From a checkpoint of a small transformer trained on Wikipedia.
Size: 9 layers, 4 heads of 128, 39.8M parameters.
MLP neurons of a small language model. Each row is named by its layer, matrix (up: input weights) and neuron, and shows model dimensions 304-495. Each number is 500 + 50 x the weight over its row's rms, rounded and kept within 0 to 999. Numbers have three digits each.
Before each neuron's rows, "fires on" lists the tokens most often at its 100 highest values on Wikipedia text that the model never trained on. A number after a token or word is its count.

fires on: " S" 23, " L" 10, "-" 9, " M" 5, " co" 4, "ing" 4
L6.up1413:505560465454513442372355425494518538472490460633557544431590435460539557554545373559536517460487386554457615562499450505532507546510514450519535465513493498443513599526507465468502423556517543370559605477447450530485502512512408526609398498506437531580519481441574482458501509472479489558517496515587497485488474520480550485576447415491455493554536515497471457543513521534524501500521543556512471480578620577529510456507498483451460493543537507446538534438460547486604555508501528607483458575514550531459517528564571553508558546480536418512455459420472383481532492476607426509

fires on: " n" 13, " o" 12, " of M" 8, " j" 8, " v" 6, " l" 5
L6.up241:462519575541510617466501459479507528555526456479458542465503541465504561491546447533469486511458547515433528462482503516538518508459444484464460397504552456513449488517517495492512488503515527547509451457455510496419570554543473520472454458526517448527509454551524410469416420516502483469536503486485555569500515468430566459506523535532509475477607534532495508564566538498454546565539630463631469530576481424499507553518478448427563540503499483445473523489347409516481465494534561494486386501572422571468543484488574549500475580486459463526522505463419562540475489419547416538

fires on: ", K" 20, " K" 19, "- K" 8, ": K" 7
L6.up1293:468534492528528474472476700522440478559478463467419528544539577479523540397449449551482510459524574520553481467520554443569554438504552400526542553445532481419534571507515467506497462456493530534527494496521514543426482484624475526499537497486473482534441431485498501515423500568527605593487521499440621476465458433511512496491523516594443442539419470533471554448554437516446435523481528487542457564481509515584522520545568443480500516437534460619524509556503426422537518412425477528447494414500492554518503464431632498524481497470523510481473471539550399498574577485525498580

fires on: "–" 26, "at" 7, " |" 6, " as" 5, "-" 4, " Division" 4
L6.up28:528477542513532459459539520405448448521492426489598546459546499504543492467490434528504461454562547553526551570462498524435497516546621512597448467478445483534481464469534479477567448532586449516353454482478463525516494508508444514506432548431518581459468513442538489506449517443508675526499574495514530429516553406468452430480425491521486442524544504431480530570433457515492479521529458477438451453493443461470511484560519571519492501544547502492478625469591430476531460487507513543447520489470554461418531487493475484470553504424479553437518412527494410476475584484440544494

fires on: "us" 19, "ou" 14, "or" 12, "ers" 9, "ans" 7
L6.up1692:475537487515512472450468501562466539502519344566503479473414524528549525538439462499489414463403497534577497438558479567525601444560515461467488521475586519429500586479498447453569499454612503500464483517466515536584484539501552483520577491517392514562481410575642457450481480455540555454570349480524589458525548445517478523484508496506539506516431480552451551484484585526508491552544511507547518526495510531513626475482569504535554480481576433557470500408543457503603421486494566531533575494449428450495484477504556523495476467527499476505429534572476509401576492530572479414

fires on: " many" 10, " named" 10, "ever" 9, "weet" 7, " | ." 7, "oph" 7
L3.up354:535629558529412495440531477511503512432508483457546544471538551450460585444541575498495501546495579434584580461466442389556508553524530540548448473516515473531485494550604509501511556440537470428442509531538395490495553542487556481439525521592461460535451555552650518535594568569445514438486511467504551456469500588486519495431537500559489612433519524507476520510519520555474562531401538486558561564482563515529506442522400476504432510505534439463474550525595544526432566428519530496463546474471584403635506563535506555510419514489487544502564510542506478450575478453387460450

fires on: "N" 15, "an" 14, " \"R" 6, " | N" 5, ", l" 5, "ann" 5
L6.up454:588471558496599442470516544513471587502493436468520569428634484524531531507547415522497608506590492508512544531434551434478536494491517497503483596453515437441545509515436418588473569476441537421497558419486490491523518510567490462458560545604497520488502520511526501573472481432467530589651476476420503481534448530491519529431602565485534543469515636508463597456547524626498537521533523570484581488511490524548496482485456524431487540450590537476491482458526416387485460570480486586500460541435505419563517437504521553489488441411455419507487625560488432547573599438545459524

fires on: "un" 23, " det" 15, "ber" 9, " pm" 7, " writ" 5, "ier" 4
L3.up10:521536461517530539505459504466497462475486436466476412398461515442518419413495454440499535608471531528482517483380497583467466568475575572534482537530473410494485521457647494469537435397495548504497550432439506464454426452516405500467438494455514493433496512597525538417581495487504571481450487481467510578494474560531580505594465518515573515376532515503483452416503563489575474511505604477478548466469514497500452491549403456606533457556489446407500573475528379527512428524469478525444549423530453485550506417455507512437476482371468431507482528453491424458551485539472420532

fires on: " f" 19, " S" 14, " s" 11, " " 11, "-" 7, " C" 6
L6.up1530:464529439550508477462433571515527458543455490432554374533567510554479510504567531566600486518566438501464575570578437441465593590501521518537505628584486495493491475474445486450488458374562528530494558479590501496498535548511468526507495454493434524576531466515474563472581544392553525481520366472534516480538501487531515447495479435473562576487431505540440483441576404463477482525592479466484538567530454409557485441481487524506501549450570509511590522546551600402431510425519413467454505548480545480427554537594587499508541498532527490537481505531578467467473543522452473554

fires on: "re" 16, "| " 13, "–" 12, " of the " 5, " in the " 4
L6.up1549:476532569567486546425567479511361502480438473506547445442549456538473526485491483499500515468453586519600538513493363484461493553485579499538411563527513450415553483489552511498523465521562451483558537546627426549478471492510480514484515532638511496466510464442507392566476558510512475451512545471514480473441386493440450481495509560544498534621471529539511533498493429622513493538610515575524533458452505440412511463473406499558539583522527509573479476393577463478580450453498508459498490544559493549484596447563459503508514511483471435541465477514469462558499499438532530496

fires on: "ig" 21, "ese" 18, "o" 11, " a" 5, " A" 4
L6.up12:527561589507554499416507504530515547517386460478467598581437513490398456462539483569418517485534628519492500488539476405431449534535505468496461561541546485506519589511550413551554556548399426580471470550554497613411513447535520432539500562556508477365560524481551479592531432477460538469490440512406531510509485507552437511565529541535494538550510477501538514396496440491471483517421512499468516530483460448545476516481332495509485499508502567570547595593516437533557550559547567498409517476454474534499543560552555468400376456573536517498481467346550561534581521473530595519

fires on: "iction" 32, "|---|---|---|---|---|---|---|---|" 7, "red" 6, " mm" 6
L3.up957:496516540494406498610460497489608547475538529478604516495538443566483497448446602608476511641461476551541492601521539517544481485533471528551536519494396437509491504525503505455490537461485484550395564515547417480493505513481514541452519420447616517503505451477406466525574524444465604546485498474534569531512517417542595488503425511477427513557369506550504520412496546490585504511482490559472525476501594500545418576359522493503472527485495422491470464501540488488619465503565536492496547499506517501461451433495488550536430456522507459519602569543479584480447507521555585558

fires on: "ap" 21, " | +" 20, " do" 7, "one" 6, "ister" 6
L3.up1234:558588431461502474455513491424538552505420521578511504466590485485470504553479467370433410536511536431397508484428525575441466488577471495562447447547453556525564522526584498475523524537559555443529481437502527572446361511495533498518513545410388545420508475475535475476558477429486576513511511416530602552477480500504606530560503355470523505538431489485513475557536495498525554518521495387553563528598550560566541463387486515444525474490517506528528396552461489513483465496528522598514556547544533459538451533471548546423496493512516479420591474549410506442494507502513580460

fires on: " ass" 21, "ab" 11, "af" 6, "i" 5, "as" 5, " al" 5
L6.up14:472515526518497519500529514514495481509526481557500499552501538496572445385490411531569578489491397534550459508575478454468587472495572519471453421444389571528575415465475527534582548574495513563549470450505443555410571511519502583627549523582397494537485568524586505469480480454509474551560513579564482488481464528468471489534473449490474448457418585497448403536517552545484484497542474483523494458409510484475547558414433519515534509522549518576551519482474459438460417488489439523491545462517481438473527547465580424446525532429501517584548487464480490482513513466499483494

fires on: "et" 18, "ur" 15, "id" 9, "ar" 7, "r" 6
L6.up1390:523578470408524458498471537504560462481482428562528556499523529495487501419560521488450529465423536541519560468454523496410517455567415463479436458496523624480509548488576469458448434469556530597506477556535585551572457452508503542467426473471494578488531548540578493583440491533512501509511491562455514509539536509416495459549559477545495481482486515504536487419406407526468549519441567520576431491503511480549463449514457571535451537456478510486573555494422524496557565450514575489397414469454551501566492537489549551467531543451535579464477630494457577594457524503518570540

fires on: " on" 31, "ar" 11, " National" 5, "ark" 5, "ars" 4
L3.up502:453607469503547506520457567506503433563497535458475352381489492517421451445505478470524481716559489470499553477452532450499528449483502544475491482447455422404374461448555468518479497503529499356491407503548533507464524503538464533452506551507556515442451390415542502468501391490491502456489535368468441461486464456466505447488531542477483465488530523442489495445464502511551485490484499413521498503460568476479549532514514458478548513532551488455493526455479516508544414516518483550400513510490521515441524529457539580486532517376438471443397565500520588474498497559473497441

fires on: " end" 24, "e" 8, ", I" 6, "th" 5, " would" 4, " End" 4
L6.up1462:516501524532513520459497459576405476495518401451479412593452579432457477531472492523371533446426520565525480511472517541486635413510431463430549524513437547464471430499474547508562413481525503435448520477517450503487534491505503532539436396554512499454463477507515497442513496578518525496470468498473477550485487541544489415626477553548510531578560522557502560468451494477484564481490442600537486462505533460507482546423506466322507497445492474529474462566408519403494444564455655513507548521496371496508521452535549457457461412502438504549537494500445506492492540527530449441

fires on: "\n" 53, "est" 6, "ag" 5, "b" 4, "\n\n" 4
L6.up153:404482561524488583515564452480437461584475521532454473491514550389508553504538547493450571467503468537510470413503617449435534444470534579475511494433518529514472438461526383507568412421471515560503458604547463442536426575470511463405449560481491460502512453553544434596517502481464481549587495502486556501563430520424476497472468513493534567511527605380506576422503496609546530527485513528503425469535446493474523586569457490596509517584527396480405627547483451515584526494587649476475470512521479478479514444482549484514563454597489554479448483404455521526520491573508542460

fires on: " | ." 16, " accept" 15, "ia" 13, "ell" 4, "_" 4
L3.up1200:328459530485542527524479535448475450503477389471528539416464427614580482463472423520511467490474429527548583535398578523464495496494611573426488484471479417459446554442599461465503442426450551396421462363572387471471456516531447534464483532531457440437438480506489458526595524530496523443512437522457531638566482534514484459592502484529467488486466419492481598461531560511483468516547554607478485512472490468451541572525467516575564477493463497525586511483546454490425504509579559526451457462532466515549505464511533488558459497462548487419516529484494526456607508393492424531

fires on: " In" 25, "In" 14, " in" 12, "in" 6, "- In" 5, " about" 4
L6.up695:489483520520478471427392512461459455467417479521470602480427568521447477452525490454485479447561531547504506539458578568555458451470570583503560485436511432560543423442454443576452497465599494494514535505447590499589437466499553472395412526464529536452519503486570432537499444550385484510518483534504435515590501483601490489491583596439436545499509504513479500560446520581481532533525547513559436532526494503503491449543564508459644508411466552443493527495415493554437503520515478490477441478581535636393483382488439507500533553458514542521462431421574387351439632464505580525

fires on: " D" 24, "D" 20, "O" 10, ", D" 5
L6.up614:499595464434621520469499450487529448452469399513413486548588511502437542518539434591534508501532442507526491447524501490471522532513564479514484484437530444529457509473474489605557422469523457608507535503559538597466548478585515537592498495598461490459457474500545434528466480456436603604529537548513510394565438532438468495516526498508355520496488547387442553506524501567400492541562536425523522528451500593504558476441396616530536458594510549520390464518485544515436565482543455535407477556440379531450501506515561566469590465528554463568545564500485438517450534475523504581

fires on: " E" 20, "S" 18, " | E" 8, ", E" 5, "A" 5, "E" 4
L6.up59:473486446460680466439533486500535529536491551478461476585560495549505489505559450536499437505475429524618569474481480453487480494586503411472507495427473515541588552494569490601452432518556432491438477533532462507516623514505410479513488583533422432456539545452569450484551511464445492496526445496558517429540472383475497392491462433513447600592524489431437551479482450549518531527537591559609533495509477556535460513533537489508551456579545523496523562510412467492472505476565492521461497516548412530439612479544534422542397495521573530568532551449545486538549544511484495545

fires on: "\n\n" 19, "." 16, " March " 7, " October " 6, "est" 4, "200" 4
L3.up274:454468506516492479633524513496511545470326550504561511451461446535626538476475387482445490426533379570485401470545513525527506552493551565548409522449466474501459475486524469548529511506507599523528538529494507509486565431553478502505615522481477418423486537457462427525457610519539545481475542523540496533528473535582538388531496436471428544455422538482429483461475522527467570611472503441506392476403545391435525553538431498442493535457503541588482453449536578534541528407445491565444424549562575450512605512522436416429498461480556502545489550578552544498479470519463474590

fires on: "y" 40, "ie" 8, "e" 8, "ry" 6, "io" 5
L3.up1792:394543460517566442418391495475436507491540499590444486543587603498489475540507529546553524469543415523551523490585494469478461493518465521508526489435413544398513440544517580410490555470525539424506567447518538492529468462507536522548478448498555473505480538515629496485473526475446488562524490502451489521447500508493523482409542516510505516488607450522449601449431520602501503512535542495588497586464479486476571545475451453482509467407469490561482572510456473475546507435544574491465548489561502496527486521545526498547447503542503500441454424470486587543513492513489533453

fires on: "d" 25, "ret" 9, "b" 7, "ud" 7, "or" 6, "ved" 5
L3.up1460:537509494487480600408508579465487446482479544445443392470469544504479397505542486501445482339476538454422496412502487408477466535569606513467439490504506376370434440512474465441508495432508501624565561488493505449457536450416504453521369510515514471471527492557418536628524476558511492546496475536463541396497430519451493474480535500518445471435527458535472510488489489547600450518505551538530487440547469432536446463551461575602467531536470498429515506494396439584424443556525573552448455501538489521571543453527490519466460554408504478565479456459499494427544489482491420549

fires on: "th" 18, "inc" 9, "ess" 7, " se" 7, "e" 5, " let" 4
L3.up216:542529506497476620491514505487483507542522537557497458596514493421473545615534562521590423563475417603504510576515521512469514449367485494517566537562528474497495444411429501494519466423555486600474408531523526532587564488499468483456361562504551516447591494525429440466566500451542516472499506509538490587580526495520456548537396511454448580497473473534496544426517532527451463508438550462458478490513504440456601521491543568488531501491481415512487419523428487513591520540459496460466519468442445513448462433524519446561502506446368484473477521475481542464567506504428539475

fires on: "d" 28, "p" 9, "b" 7, "f" 6
L6.up881:512526522527499494540473546525437403488465449541524523503481473486481512527466512547542442417474470563545481504457579484436440476545488531493480585400451513494487574529567549531586534594546454520462563580478600493488466469475400541473409488502560555525495479542510462520507431528475556558529501424489469462508506533405427514440525577591531570451585431499479528551459577566574471512462480501494456398395493455441519502504461545495474487449467448469538596515460468512512481477459428525416568510504490506433500481521461488508537524587484489469386436371407501478533556539485466464

fires on: " D" 39, " d" 34, "d" 7
L6.up503:504446502477548525461508406528570534441537447523473457480516430604531393476566390442560552479491487533485560483444527513545505548520522435524434567492478524500445481529377499456537507476444609546576467530595475509456484419523491574585570481487351497426529430421535572475510570535410563647454473550587470496574481520451522493592515407510520512597543568497458570390526537500434529488484478536501511503572527526464535501454475484498414547480528524458485483522482503579487561432509488499515495607461466531493541486536524509493436428472474533554428450406476507495554560491535482489